Part of a small language model's weights: width 256, no biases in attention or MLP.
MLP neurons of a small language model. Each row is named by its layer, matrix (gate and up: input weights) and neuron, and shows model dimensions 128-255. Each number is 500 + 50 x the weight over its row's rms, rounded and kept within 0 to 999. Numbers have three digits each. A neuron's up and down rows have the sign that makes its largest values positive.
After each neuron's rows, "fires on" lists the tokens most often at its 100 highest values on Wikipedia text that the model never trained on. A number after a token or word is its count.

L4.gate318:488503504677441492487458529406518484524470488489544570339480464508502477568534532508573554514526522545464487456549447546518458478547529429444524443444482463545584540404535528505394471457539426441540489524548452516497530447538439457431432425581644457499503546494452584498489551459520510506555524415540533449596424486400572485510413504529495540532613494584526429529392494502443417577577
L4.up318:560484438610508477611505538400498457575551485503524583431482488485547509566583501524503579513526523561496464511558405483517476497602491458422476572439464458454554606487480534547420382515484447430530567540481513477497554413548445586460518454602545466483492494576496514466529572507451495465538516435551557440528487443451572492464530431473481587559522473482518578420453493583422461572608
fires on: " of" 35, "." 30, "0" 15, "I" 5

L4.gate454:460588502465434454649554499501526511537490380491565514531504486494523428430587496504417521512460453508526466482479379568624478481530553454474497552542559461540478522542528449427579537455581524471564476480422494525415461558480449426469513532431453504569509474458407481472500493404544504516471492562429521541545535510354486515436513503481450469490510550501543524511429493433397467594456
L4.up454:477550527568489437555607518500562454579505523441555533573516569519522380415688511527499578566522523469522490504333419572481496487517556507508437537566565391504502552498478547535417431516543499470564504523501538564591493512511509533414526495474559493557516520545515573478411497487433587418480555487457481492458548410442441520572515553502490474449540580443506448548399554459496482575570
fires on: "ew" 18, "-" 18, "W" 10, "hen" 8, "ian" 5

L4.gate563:458470531516410488520541428526474579492488516545404496443513493488507462588583489481484498509451470496522554416474545578497541472473550431472506366451560520531529467549473488530515427455433606551517501513482527529491442507527425448381434446490441507513444468435462430507460486487436397588397533537437632523544557499508464473530485562493518469422462515509476551464511455502496550429448
L4.up563:533535554512491573500522535535539479511607491523503441543494530469500530518588472540564585526558501532481415478514544376498497616486539530535529439544422540476487545505471481475516426480538514481472509444514510410492478449474548484488562591538438549449430452453557472496469489520551460470491463491447492486447511465483465548594530424507555596470540471504548521489557477565544517497562
fires on: " club" 19, "S" 17, " |" 13, "Career" 8, " career" 7, "7" 7

L4.gate593:603488485556517479532545540530543629490549616481510518460542470560513591471523466462566479466512498441534494445456586531589482480570568431546559515442508402461561517534547556478460453497465426540511479480416588526445421460524533498390457510548505567491513594518481584526497488591464530481491449462525415446465495549567422575400520582508442410361557507525534542476472527453495482454600
L4.up593:450522504615443570539547648451515545482505597495552564465485535504484409479545504527474434527560440590524441546482533529460446429398436476429534512471486491515505540394471389538536471525524454498397512546582468548542431446462461465510578577513436539530509549501490437515476466464436390466560419546461565436459527491542509423383564447534544551555478521417543472396475476547534495543515
fires on: " |" 51, " pr" 31, "-" 6

L4.gate65:559530518585530485514459530478456406498512593524484403429554497552526482461582505519448498521431425571476531492406499412525450458494467438522522512511589513578502511448537442515501517432533595466554490445455533525573543554517527504420531624482468536484523483473500489509455426440469542556534393600553496527578514445491504556414471554501375533564434499479556519413475458561487495535458
L4.up65:550570491515417477609603561558539492477494509570520503525485482491453398471557520474465479538486388589487467475493431471444441507497518511399508553534563488454500490499495460478492471467580497431583451531499417531562533521439463492432553561451484599442493499472546478507519553567513535564487528517534457548497553503560464462441564490477461623559424381471547468448480445589522532537549
fires on: " /" 26, "-" 10, "and" 9, ":" 8, "4" 7, "2" 6

L4.gate604:434599527471436499473434528452533538469531601557544495507647450553513554509431492523508461516493579533563555492497521490524454417585497429465437548543574491497551472556496567432506471473545554495513402528587551497496452509547492560482600527432497490556518507457582581486546514449472394494538482518524549441521412478499507502404522492528550465547578592499433488486450468488492493487511
L4.up604:561510533479419443475431503515556520420573534507497550458460472473530523590490419514464539575443570390439525519487535551453493542558473458406537543491521413530431535486441498434548472515499496451550441534536619470483405485506443552550512514422523582563438460396498474561473467529515475522505469398438497505382547535485542551477522531486503548528495472462507473478496436486535570515537
fires on: "\n" 54, "ore" 20, " had" 5

L4.gate373:547491448340530496497492492441490447467580447537622479471490459552600489390443460550424562420509547479476518440610439507391522507485546571570486504544464529507459562469572604526514506481476482485526582513543551480540445514556510510490477486417548496474401535427527508419581512541492419520515502552437480536534488529379502503521462459451545463407563522478524507482519476476444467455497
L4.up373:442451543487480421622516402486534514468498560493517504560486516456513564422527486572485519442566552541463458508547414538471441529602386526476455480575522528494530552436543540557446467458479392518503507509560494459512510512555530501590572502532504558583442549540446562518523509515472482463479539529461483538509516533433474453433458480517483519565481474454498434387517476575505563406548
fires on: " up" 31, "0" 15, " sur" 11, "2" 11, "1" 7, "4" 5

L4.gate493:473438485474403503476457478535498504424505556454598439504579535445465496533434592548532453424489457496466521521514458453493444466525553496585522512455584580530481564459454386545522530453565489512583562560549469450451453488533502448459451629513578469477547588501406603488507512430446463571559582399464569547531509541490410497498449491529457482490581484543440446459442417408512467601471
L4.up493:486390503480409494480465473553538504401643539442529391507571484431472448456518533511495499464547444483433567541432469456459523538528549490546474463537495523546449509551489400515460498555500473527634643536605381463477470532588441461453541488514514471551516531493472549458459502410567503542438504422547517530390534550514503483443444518501448512506465504549458425512454405495575528557418
fires on: "\n" 65, "==" 16, "\\" 12

L4.gate25:535619516520458470564508504456563518443639510474485469445523537502581511531487547477579498515523508507524546553374492501621541444534514466486551549531586449570508439428463560474485571426516456418474408519518461467511506581474498331550533557519481503507510522414455518477479455495513516471538548488519461551554503541558434553514504530478417504379536522511479509463436479541551481486484
L4.up25:560464503458495412447493531467573493558542480466575596441519539460427462512428472486483501512523476572498482587468416463524444424416512485504556485493512447535492574468532454578464489470572416410507489541513528581446474522531504478528540485612549555606496579453453550431475484482521527489553538499570522558552544413507553549468508473518391427494575442466526570443458515474547433501503
fires on: " |" 100

L4.gate467:508561485495503530544547514516493444425488569510532488522580431528480594548461554560453526473578505475412451534508504504516526567516481508431480486451503513506464371461409527473558440452539426408616443559479505513549481470499468466542563533507484522450504397338612473468513478508526435566450548388567536560473494490569588585488500389496461589556557458485477515445431482493523557532439
L4.up467:479452569524567466571499559531556542553469511484536493487542513523477519584516609555438534439560461498512536590463470623518554497449522445532493527499484507536443477532444492476585578594516477354558446562568405516495531522512502422565433505526472542601549509430460508527537474432572479518561543457483402506430433488554563475516652490515471513480492453393502629482436449527584449483470
fires on: "per" 31, "==" 23, " D" 4, ":" 4

L4.gate601:542534543515473528457491454624522553536498478579531539486446541528435516542572572438575501586454415496489535439517420538509467502585491602511526507547550490541504545552686497469488469506407518532543519426500556563432492465556496502541623431468528420555500470479518600419523433444462464501560502556535453473589472443437548474578515509610438468537588539523564524519537461511584473558423
L4.up601:540489486512537364497441479494441562511623493545488604534440575535482554493560524496442548560577433368599607408456542606599507509500454516623565462603573595515485542542563596459419553571443467541526505455475530573448495473485453474492514482457531450554506460435517457431532427506543585509534508486477495521550493407460490423574513517524531527517530448566542540641441457434494529525525
fires on: "7" 56, "0" 16, "6" 6, "5" 4

L4.gate550:516582495506554504566504542462505518493416479504486533493483498517540580506484480503534529517493523464558503517585589512601496578465500489573522535420526543516535571528485409400477452471511533508487463447516438417439505457524423478555369483567532524423497432475570580511524437479596375454611574537577461526447572431575555527470429474535459421521579591504582506480483545576549509499431
L4.up550:510550592533541434531485506480490479481464542480452540535475461472483552509513540548418628609461485421565493501455517527537523571440513558560565486502518549520553575582530460472488444556511508491477507489523477464474482444491377441565452521413425524505505382422538452502440440477546511562551603617536452417397567480625470489515462542475504473478523548472569518475489519544551518413450
fires on: "′" 37, "°" 19, ":" 13, "ol" 5, " Time" 4, " pract" 4

L4.gate168:433518478516502441549532551523415565537528486541506569505556462528629419494506430473527548518459577439491438472506569501583514443594509413542529593515439546651507504500467458564493469501411574554427552422546464429430492516485507400437468519443502468459536548463444526575489433510466451495494492491482565498469393478473489483389479549478520487591598500453495485516499543462518512490429
L4.up168:494478522525491476568530506541490621521513464516441543539469522490448549433466526515480495449567539479541474527458451571586473515520592438513531463426423488492514541494565490561437586538375543578535473549455445574490515466598509407454461492527498473581422551474410518455430491505516496556559457485494416513411486463417449477460369532535489433549602474442525490564501459534561454494545
fires on: "==" 35, " |" 22, "1" 16, "3" 6, "ant" 6, "|" 4

L4.gate657:554497408430503512480479493586443599495576551477438609455539546527405522565537515521488497442443492493518416511527589519477503547514418464539481487474480498433455504393490539418521555450536449546531464566567502549401476492623458488542423518439513512484482553541490466540572502406470441473491486513526562536540449528502542511492419505560595419485549533500557478448517541444577480564444
L4.up657:481442464460473568603573494470490516576515528580534554578506489551513573455458490549444592464469493458515481420519547510490508400559537506584432486581553545542534505438539567568490555449517546585510510462518478509464553511525498607460562500440486415394524584485518483472511535490502445540564532552419500611577435550527491559590442522473451478540512517535551491473589428545394481543549
fires on: " until" 16, "ince" 13, " since" 12, "hen" 11, " during" 11, " under" 10

L4.gate650:526544456515450499593504485534425511564490504560527596561476442491548482483443542585451514519557391450477550518520516472477433455520456554488412526522434531546539524490571558478483555458521464419580473560552479408504465523589396391456517558480505474526483503497534498486437428520511508624473399447518455433525558454515428477470552514446534487448512516456422519553467492484522536524390
L4.up650:564496492499556538453571582525493435557409516448454402617499479454539421523477610496543548571624508501497520449495406481432492519385491461517511530490425534511526510495508511538465613535453550517555397612494404624508551560530499516537511471588567470554541517526525526400507502516515500492512510507598465436523420492440452507508548467484436516559518526512512546555484462523493533371510
fires on: "==" 96, " ==" 4

L4.gate218:527553420564507545500499458590470388422486497526503515400554449527499472554441398570607416510406491374519555532520469471501477614461488542527484499488475553536493423543495515505462508447492513499457457516499468460489506438542504397499479529480418460571492545602453543484444436529480447555541569560457455537642513468544586483541555601615541475458431464455478611514474518524588440531474
L4.up218:528525484376514547547497474496552491461474521489544457536494495565498420506440522525469568458365394410535514557599531419496590476485553537550491541495474433460474474577463564492547445473560549610458484527523540570519573470528509535449525425487530515503486577628558544419579616552482464533424457517545411473508516491501520470592551546513491433463435441518484561501458523415429476493564
fires on: "ar" 23, "iy" 15, "y" 8, "as" 6, "ay" 6

L4.gate227:519561469592489496575596492509465502448456463568447495504493483483435514460437579463549553467440506429564512504508526490584468592518487516547472545515505433466458474457457433480483454470492449518516594526457509484436471484466437456621427544596496535432459551442532458493433471448535463571551595572450482611488561574483461477385511481562518520483601484522519394443550537594514373495422
L4.up227:413490502611542480480586432494471554554536518422568617550496527477501547488517522416533620577445478426397540503438471627517421573518610517534513473573466587429546457520517473517576518425529514472551539565495432548493502503451462396569570483438515560500423467437471533506450390494444540583529496522475523432474555465530542483517532477487487496555530447549539429460582481507520481435459
fires on: "′" 38, "°" 29, " /" 22, "age" 5, " ft" 4

L4.gate187:450521484526507511497439452556489420431490571535563491508533502470603490532484471549574444510480527487544444510547482427506487509514491461506474529486548506548472488501525548587422484540512567593491566522581471352471436466429542528460557447502550425500560552471508535436543533557448441566447505502467535438527481396425469454540453471429517545462514470517428436507497429460431468555556
L4.up187:450470547466581478496483474495564407517518458526545463483572516421555419478517525559529446504493517542458485506609460441463461499479530581459458522555546472521525529507563569530524469564497469577537567458545524411431430514551541607404583466422538484569584463438542473472485491540471464521464512499460486518504498440495485502522535562476514498532487449510484581439567525418456485476563
fires on: "." 24, " between" 15, " form" 12, " was" 8, "\n" 6

L4.gate209:549476494467526517535475469490455385535527567478483441463548537403485606473462591537542485456576407559553570499481558467478519467471551485579490511504483588559562530464510473524493570499438442460509538462514512547479477498453558423426513471447518491464474517503510404560565425506536541480526527479465553464445459563485426467584444486437524470507513509541465542460495354513551479554545
L4.up209:557552415540534503502430502525412567372450555496584482435547473428459566485560546494556373439477464487451444465437509483531546535559495476458579522495506494594533416420549486450513439418440457498507526362476424496447474535490544541517582412431575499550428581463527514479498467453485452462440516470521432525541523560573531529523429504495374460501553600522502417468420450565518420533572
fires on: "\n" 85, "." 9, "\"." 4

L4.gate366:461589464554513446466535536624472531498457419433496563483498410487485455495491464412506567602562476481576414587429465455475465643612462406454440480500505567542420452542512534566487491430568480505538497590469462501448550567433463456568527445568510449560451548523513563487505419521530555585459514504450499527507509429425523487495455558540491528445540470446442580550543425553484374527491
L4.up366:485514517513518476450526480440550465446484438532532535611458532515519446532608511375554478466534502341484450529515531472493500532546426553466547575519590466565455391454493566547543505488632463489629507459386515479484488470609425489500493447488544520525442511412515586470519550548452465447434485476542474491534396479455541495495553467503376557480418505471468455380506531509397512551539
fires on: "." 90, ".," 4

L4.gate416:482523578503588451449470532531518596443455484468578549459479473485568467492445543505512552524481480496505443446458536485535503523492523503463549531539423525577496462472476427504443512518484473619462481499512490581521493504441588495464428498494575548565578478542413599496430441538551513572505443491499386481487488515458505436394537493492427554515518509517465498538471431513493466572485
L4.up416:468498538461555440541445622477555570498523484474532525452472478470562426539560564448449581554556530554486432510404505532445531534444553518446543501559340485537505503440440523454500522514414506584524487526513452601479471552471491498438473512531478582533602452534543568556431440646611557469519547495556475528449464502466458477409507497470567483543558484463505547584473435468539490540531
fires on: "==" 41, "C" 5, " is" 5, "." 5, " by" 4

L4.gate243:562501455498411536447520462529413547433473530486469531418567511418514562507405476475542511445467436544536453507426434605542509456564513522532497464479512566543455402541557525495552474517445572531417506345476469518459419536511589442487533555509567478549502516528561543608550524482523517459463481491482534435563498477574522630514401521497451508525560587445482506511454545463620494645493
L4.up243:463520521469441538508521461522447433506403540535466556512463479535535572453594522477511418483404508496623537505563515609535581578580576538437498477559443443510493521615478470493537444561462488520518603461433459481406534387492476574483482499448525537534457477493547476530391505448471490503421459511491458527522467482498432442526506537542507498540537437490553477522512556505425496506450
fires on: "\n" 29, "|" 14, "." 10, " a" 8, " was" 6, " in" 6

L4.gate188:420477547538442460477496402523475555556413511535521539509533485481502495473454555549473575524558389503399489452574553424528464503491447489567592465416595490501513513456477467590429510425543450549503489425449527480590541461483535505490546596526596521456537505412538547510582527461457455567546538512470561523526433461513505467378436455522474507517489493528450473433421449436482555552563
L4.up188:454531567481471354529516461521474517533473479548481554536455494389411476471498532568423541531509436499409511519560499396427471487460458518514560472403523444467567522527418438593470576451431428468471474443444557472524507449416451555460534573542461577526475458444519464494598485519457529594508573546505635607444495474548461443361519466542561497495471428468485507442495493453544578432571
fires on: "6" 13, "," 13, "4" 12, " had" 10, "9" 10, "5" 8

L4.gate479:439468466402517540514501534528404457444424553447446509578525385601523413411427479487483564449470460494547530483574441504486507456478543482457513443532536590550490465467481476476422586495544548513399505488507557510473478551552561505593470480512496493542582503464373457488563495527511400526490477589553530523479370496356429445402438483520500472603588437495550530538527444495461562457499
L4.up479:442524541425459517454614529480525484566412494494477465462445383573512443517492454542452454435548555431529512487551570575438495494507497500431538531518533596566447544441461407536542575492556578509474528444575474498511465544442524487556516476531484580522510521464466489536462486533405416517552507571530434529442372463530434460400535532553536532519508523421473520432475477565442465459575
fires on: "0" 68, "1" 6, "9" 4, "al" 4

L4.gate305:448497443457410388505451456506467508445508490481568433577553451522523476496504486411520399498515442489581582554441452453527461527472446501497440506559556515490380512527411410483534482480555472529535570452492597460488493388541507520443491545490529476447421516491489495593450494523420480522510543460555521529547506488465538525573534419533520491513464468542435434440475441532486533498555
L4.up305:423440463444516494511444546520454433440477522414537485476566535533495493457525511576504543471576452488545545531574591494472588561477449532441572498460585499444525520496461489459506492486533498458474544437558528540558422499473493565526572635556511610518547560544525525496531479404512497535433461497561530409457473530571497412627450541483430504511425471539519547454487487447519531481538
fires on: "\\" 39, "\n" 37, " sub" 12, " Sub" 5, " \\" 4

L4.gate555:403577592508390517559474418567452529531541432482552519440552444574558405450534437537504473554470529477440431511523549484521482471599528540468463517524505497540525394487464521480515490495601497461494410477547457427461524466508474530482554432514531486427565526526521565580477547382533492421466470509525505565503552480481515451588478446532479419552555559475419513592579473552560467603486
L4.up555:487489542513436521472530499546463533494540474486527475379610492464570447484520497561426487531521496450461443548524569496464498507580587566440471546550495519436577485430493501447500540534494567505473443467584562403539467473383534588442485455461544502517550500525473584587524502380559480429529480459526482533468555485429493440531545504408500381492546534505417494588527469573585424582456
fires on: "==" 100

L4.gate639:556502505400436471497443584569434562497483544563634560530444510508518514512526513514525458532530415484547421544478424544530602422464458527543501538454577523462456571608512513532527489468474578490474505544417475462515521496467514491441515482425588486601508527404502571503519547522457457528589424400432571522529546555515575423469447549466541425476488491557566466574562464459459547420446
L4.up639:505384491454548537473497543591482521535459569597520523491471470504519465443502503357528468517493480460512480519489466540492504503547534567613463468502535529516602507539549559580561482416466533545506451597474436499498454527527642453469471545447529542480497417515569503523566609480542552580613585500446489477532532379431479559531533560547525582502497507565617463479541599601538460436511
fires on: "y" 31, " Sh" 16, "9" 7, "1" 6, "ash" 5

L4.gate358:497486462543531502470487483466492501541525550547527621410538405547569463511565394495533632613518482363470494506556523610463517511468557496537470558467495473486420427563541530529464607538523468506496461515398405484486591474515501430555442537542433468546504491556427459499538442446506552531587497416547446501538562450473460436530563459561408523514506408495452570501532535436490439572474
L4.up358:513459445494499400563459404515418438415463505521574494550568536495463544435484451545500473517394393505511442500576517537512512384496583511513575532536519444489536553521490536498487439495555570495577505525516520443427514552616523572564546498473502459497491452440441444488536523516512426525416455457425557508569497415475585500458499535542537479592533509608487439481416478450391544456536
fires on: "ay" 54, "iy" 8, "iam" 7, "um" 7, "ey" 7, "ush" 4

L4.gate682:509537508473518496471520538498489428564562519452574404557520453494490458520502499537496479490525568553510462473536455425476434444440445426505430529534506457491484542440462535546414463493572415530441477498610556550564438539537588585467543559460565408503460474407617531546517515526518469596551510466573512565433486482467511553537556394464533497481499400455523488563477433404543578573587
L4.up682:478506517505373490459535470535502520471501455461562498532600522500495511471529535445531450533552477518622514429482526485471425449520515462431514535539418486511493590484457539542443459444566482437498521580564501520503578519517372554472585469557563420503445498503533553515525543558479462545554508588512517564488475509426583510410537412423534484549507446501540508457460487470503568560550
fires on: " " 30, "." 29, "1" 14, " had" 7, "2" 5, " with" 4

L4.gate51:580573498510492483503509533517383532468527588531408543451572511466562537473512452605431360468487415555505448465581522460560557561492505542451522578541569477596576532577508503448457423509498467516423504440491512455395409467428531568465503539494557556511443460514538488507516408524451421425534404501430581542455525525419572466442525530534496502433496507475424454527447466513575462626440
L4.up51:522577468496500446518544521511436469449479592604530551473545525416505539551526470481562460570478519535473520465579534539525536464521502534457377582488610437491492502571570496463509487474469508476467537513532477426524463395470545511419523506420429464522399416476527456498501401545446510543526370491465508487524545460516504513445488447528471559512464495514480510436452478537414563544444
fires on: "″" 23, " is" 14, "\n" 13, "ob" 12, "|" 9

L4.gate374:605411519481519637400498492548434463562535394522479391512516485434482490493485456578485500478575511503480520556486502478591557452435507507507487521465449511419528568532517481430510450507498588497539488451482547503479536574442482493451480407443437493532524493571510472447620492448451426437534442467499447453434525517500486571534517578491463458551480482612479538523504490394479497577557
L4.up374:533417454547382529504494493419557515621533527530400491528415551588574470526497483507467496510492516532497514497537519472499550554396524441529473474496500396502430515450463452466588572553517565506479530473504501476561427564522549531471412473454454543449423469531501451523487526501533523510534508546568602476404543538453579511627448459515468528495489594395513460505493457502468496496519
fires on: "3" 19, "6" 16, "9" 14, ";" 11, "2" 11, "8" 8

L4.gate78:419430458573553582504395561496493541517600481560488466480453457433497509480507514486403530504562424576495538487485456439428425429391475408587461508453413512447503506467454444508577531576432505547476549495535540458494526463546492532497476495474483477545458541509474487566527476445544385479495479366520517407554527521433462415478452442560479421551627581512539504542435442354453529523518
L4.up78:513513476521567555486399537627518484480481450532491377591418396426522474435504506592517600530623395523536552557524414491496470501483425529515484463524411521493416533552486533495577426533478563494432540460475500408503492518483447443479391458495445447522480495466470425521460507459536472659523479485453623506490474512436520475553502397576562484448498503535421590496571512465476634573532
fires on: "," 22, " le" 21, " se" 8, "." 8, " from" 5

L4.gate551:556507487509494491458506470497450480474570463559485494462542461493524483539472467524554502519565458522455546548488440498575550454533485469445473516509496533565463442504467423592554550432626577494471492432465488563439504485420468477519409579564536431529461512481479470579458358465471551508576508553548530527488592524478426453568497413579480606547550483469447493379537503588594507462485
L4.up551:518590436470513504561491561474528587553505471467563537532568472516433395545462540548429449558467484493501469562427532484609537440573414603386585515600542537469483533460490483589555575433581437553489439466485517637502545476449448521485469408534548607449578494521497432541550482583479542483473495551446579504464487566490498411465538537453535565546543535423472533477535522517525466484508
fires on: "–" 65, " /" 10, "-" 6

L4.gate169:554458525507507494416512544445505382445582540575406500468573491511481451498513410579569470551458445560557489574461486485509499527478550522480373483423429439496533417558461506452473430531502540582462545540538488440586517483488547534468487497496411457418427518475556454515544563517494535508545468508477425476564547503586538453540588481519498441550433484534430496531486483385516501489511
L4.up169:480406483467519529457525527517483451527507497483501558512541511552509512530549453434513502492419446533575452511431533460495539490522508551488459535558545510439476435552506570500358517493566573561560523511414512513526579536562478564498442509519490530552475535443445505492487563457415450505530485439548529526505521531428573615461484619466524511618513434538488453602448518494517456486465
fires on: "2" 30, " |" 18, "as" 12, "1" 7, "ar" 6, "at" 6

L4.gate140:533513473584537475520642522549560525435500434445531453425537469392489463464482529496536476504495510522464442455562506509476471514567465503496536393535448531457440469413526500506479506392544506483562438496454469480514559452417466619509431451582472440515510533448421577491529474530520489538476563412435344521575462434535556507490589552441492512505479485480496534561436492477509368542438
L4.up140:604522497567493591473566461525515567570615567438439425458452529466518497493464557512556562549546465560449465458481506558482507580559481493425555483475507525514484509393446616581532562442546478450556416516507420530552616502473552484537450428510478490472522473491546603500526583473419484469603558493521415477495475475527635507459585460496454506492533489462514532500438495490543388507510
fires on: "." 95

L4.gate394:568567390534471550444474526557457628440456495601411533519471420489436449478469540518531465531448528475573454441573509513545449529525506439444523519489480571523507468437505494424480449466533439581526395379501494431452595405519532521591493560457543457449494566505503608575442477459556460503579487400473512390565542468452496497540460407555500421548523560512461433444518445388418520522475
L4.up394:565572456456528548459437592561438603494466474577379507479490440443449457451530536597527445611428508471528471466600480522505538485523520569377476617565481566464527502451420538466489448487510498503401460387485612497404473400514507560501459589439452484535569510493491531519557506494464521493497513510499540510520546580404519495551515478570450435502574539465358493482523504452496502524526
fires on: " after" 21, " from" 19, " in" 12, " on" 10, "." 9, "ang" 8

L4.gate228:550476567526519546439503512546505475507513516545408505440544479483465528549435461516468515414419515542525492474627538517534521493492379496493481482444566475371478497507473542486437540466512517419377575574489555414485463487474454466479528456488518515542394477423480489493475494462420490385549423475553498558513458509587527530544431515556483479509523513456469485530491523459499389528512
L4.up228:455514503421572450544475429465469429530543567551592541443598611452481491538407461570471467501464605506424480513504563461549509424539467466519439514460616478446519550489555520467458456569475521416482511426482507481569556515433486537478555598424426464549386470425548488548509475473536519429463407510523500501461544596551448474429404531471525458425455568429451648536541525518535519475408
fires on: "1" 24, "8" 19, "9" 12, "ian" 8, "0" 7, "7" 6

L4.gate560:461557486532529537487565438515517544461484544588414532460454437501468436538488445484541409517333516555456394485573419501525523507508394370506517378472610567647440522475337583455507502466506490513470437490559480468566418404488439472524573541529433501497491509537524476486489460461374554488502512513513515470507502441475566551438538484471526496488479495382436471460469478630524529532466
L4.up560:507427489547504496488483475545400430562512569501411529497522543565533461521461491559453545587472510628433518469570449565442477534442474492581502446476508578585471517397538538545518483512384478570477547465579456568460529543392598426524486445505518535481510517530480463503490551466534538444533485557477499440530464514433531560533461449421625502519597557517518548562504530498506509536524
fires on: "." 33, "," 14, "ts" 13, "ate" 7, "th" 6, "8" 5

L4.gate8:472496475527510454468431490457554537462512559503484510432565577523497440437519406526519477438525442394546636503496525461456528551467524504509491546598587605518481473496435533491473469519478470400544440462483511457478443523482554465559443526566529506552422487462471559446467484422466490563452389519506562547486535407491590567415466464479383385423568587404533531476462409615512424547409
L4.up8:518482512516498601445523523408625463563579585414430531408529497579494565560477396507574534576478502486463535511446581444502528571476487455479541418483437445392511430456469405370568443517492476486415486517491543531536510513492524503585536575533499522516495582509523555570526524549485450467449441519565391442523577493543526546481550463501554428506405426454487591496497475518577470468458
fires on: "arn" 16, "ary" 11, " sec" 10, "isc" 7, " disc" 7

L4.gate150:420520491419483424523472547443580522510516401495564402428516450506491527365461504523450479447478437506549498415459459436505492474517405543578533530435531438478595554485556503600403470544510513541500552495561487421578564514533497474479458583494568496475556516502545454455495451425487511594640572428476543615482600397441540462505389502493460474586535472496443477484575422548572478522438
L4.up150:480469411480536521504492550513566597526531334501562563531508552563529504496387552459461522479554379438617521431458431495431508473513460542510469453648507504536462489405592427552420566522556463570517410504490538519503435497484482497536547406525539609496567494562553562573585553517612516560472496471526458481534515456424485469455550539466510508600551381549522482528571484484419454501520
fires on: "1" 42, "0" 18, "us" 14, "8" 11, "7" 6

L4.gate427:539480467461446504460528520491475423541486565519453465517479510439537479537457514551538519512470537424562502553508414559442548436428565466565566472448548504591471472592498600505401568466493537521545400532472521428423601495453571448477457472579563481538530479443464600502577559566438438480553463444411433449489479435500579566473579498479566586456510490502534610425544532552490443537515
L4.up427:529442438480515440454439514520483537559519491500460533581460524541574531546467583565431552520563561452421467451614539515432514479408461524487470420481443456577491437398527465565494529515591540588507450472507561469477524530525549505426474571499564496460489532467489522543469495513481548558429581537537562462580527470443565553635447565483512598513606531588478484488452485546525427522608
fires on: "9" 57, "8" 20, "1" 6, "ts" 5

L4.gate473:440448532617449471495523490530462521501539459560531498563394545512371556501519417431510561563434455565496514470561555536522475451609501552487522587527522519465571486504508520523532432540552494574545549489508523388496503454514546531523499494445493458392533481450506561552344449455437442560517480570410515502437487484479382479451488559552541474502497485540474510483501605498425476547390
L4.up473:537456452455480534562502497440625454537548554480457499503425460499558513532501498492451638487540425412499515470601524537428472537444557465641487461472500562484548573450521574554522488590400549436510540570481486520543480443582479475500539522424493540402509439489471488543487468581582414485443476604472496502492447496608521560516458504496522548550415475517472444504476496432520583435456
fires on: " had" 38, " made" 16, " with" 8, " have" 6, " has" 6, " appeared" 4

L4.gate203:456479502460502539554488502529564498527445477476575502491414487450559472464435461517352540461505513504455507572587521490476510568436555568491499493459464452428569439548401517527377447602472476482515407479518592389537427457477456534472466461463445519388443549538432472596531485439505482457539515477426457517520481504526473572533383480541573487570356447548453521552544523510463500550515
L4.up203:550509499563455505559583368486494478526531545449529487468525544554486524531557553499468476531537533550460459528546554451477518403505422491510480497464612467454485535467533447438483512494495584540510607460534440504531478587506511591476562501406508471568444496475505497480417570529428383467527502443500480392481576477584530451466531518526526468571462521520559511490551502484519443469475
fires on: "0" 36, "1" 26, "3" 9, "ir" 4, "arl" 4

L4.gate160:483622456543403453518498494553577540483465518541464485605506395434432552473429524549507496443553496526485543446518539442592506481568559454600536479506581539521484393409483431468449424459554491478462540441535530451526475343523477436512555548581538545471441470499536557462531521408524417543525472526466486558535438508463442420475443456561527452498482581467490419455440501495424521503517
L4.up160:530470486402524481424472519574477474549517507510478577604508439416429543444469491530384556536514585460409468455535525520488465492531481543624557492466456597495503467454458506487538420526466479455442486480569527501564542458521376504586542514526511555513479404466471477460517429508443438569511547525540497505409547521494444508438513378529531536450533532396490496497467591486568572436598
fires on: " (" 74, "′" 19, " had" 4

L4.gate283:474414443515561529547570448577573518463553469501578510450502555537492498513513574503530462370620484530511458514537506450602539482476430555487506558548483475514566558534537518540537497498558567539629467499501473481542420470515444480404460519489525508419453443502523416465511435500569515526492514480499403431463489584428380502513431501527481490484553481464504515398479399412415603512499
L4.up283:601587523465546503540524458561469449480465568441503486571471576575436517506452509547586388474425463441474443509599562537539463469527430488491497479476516546413452574498541446484459431571636576476499541632490464458537429530429495433561602512554581579626538584518452573473559472465521508414530557538548532420414585461500513569459475534540522459525424447502405528411557472514541547524484
fires on: " from" 30, ":" 25, " including" 6, " between" 6, " of" 4, "ens" 4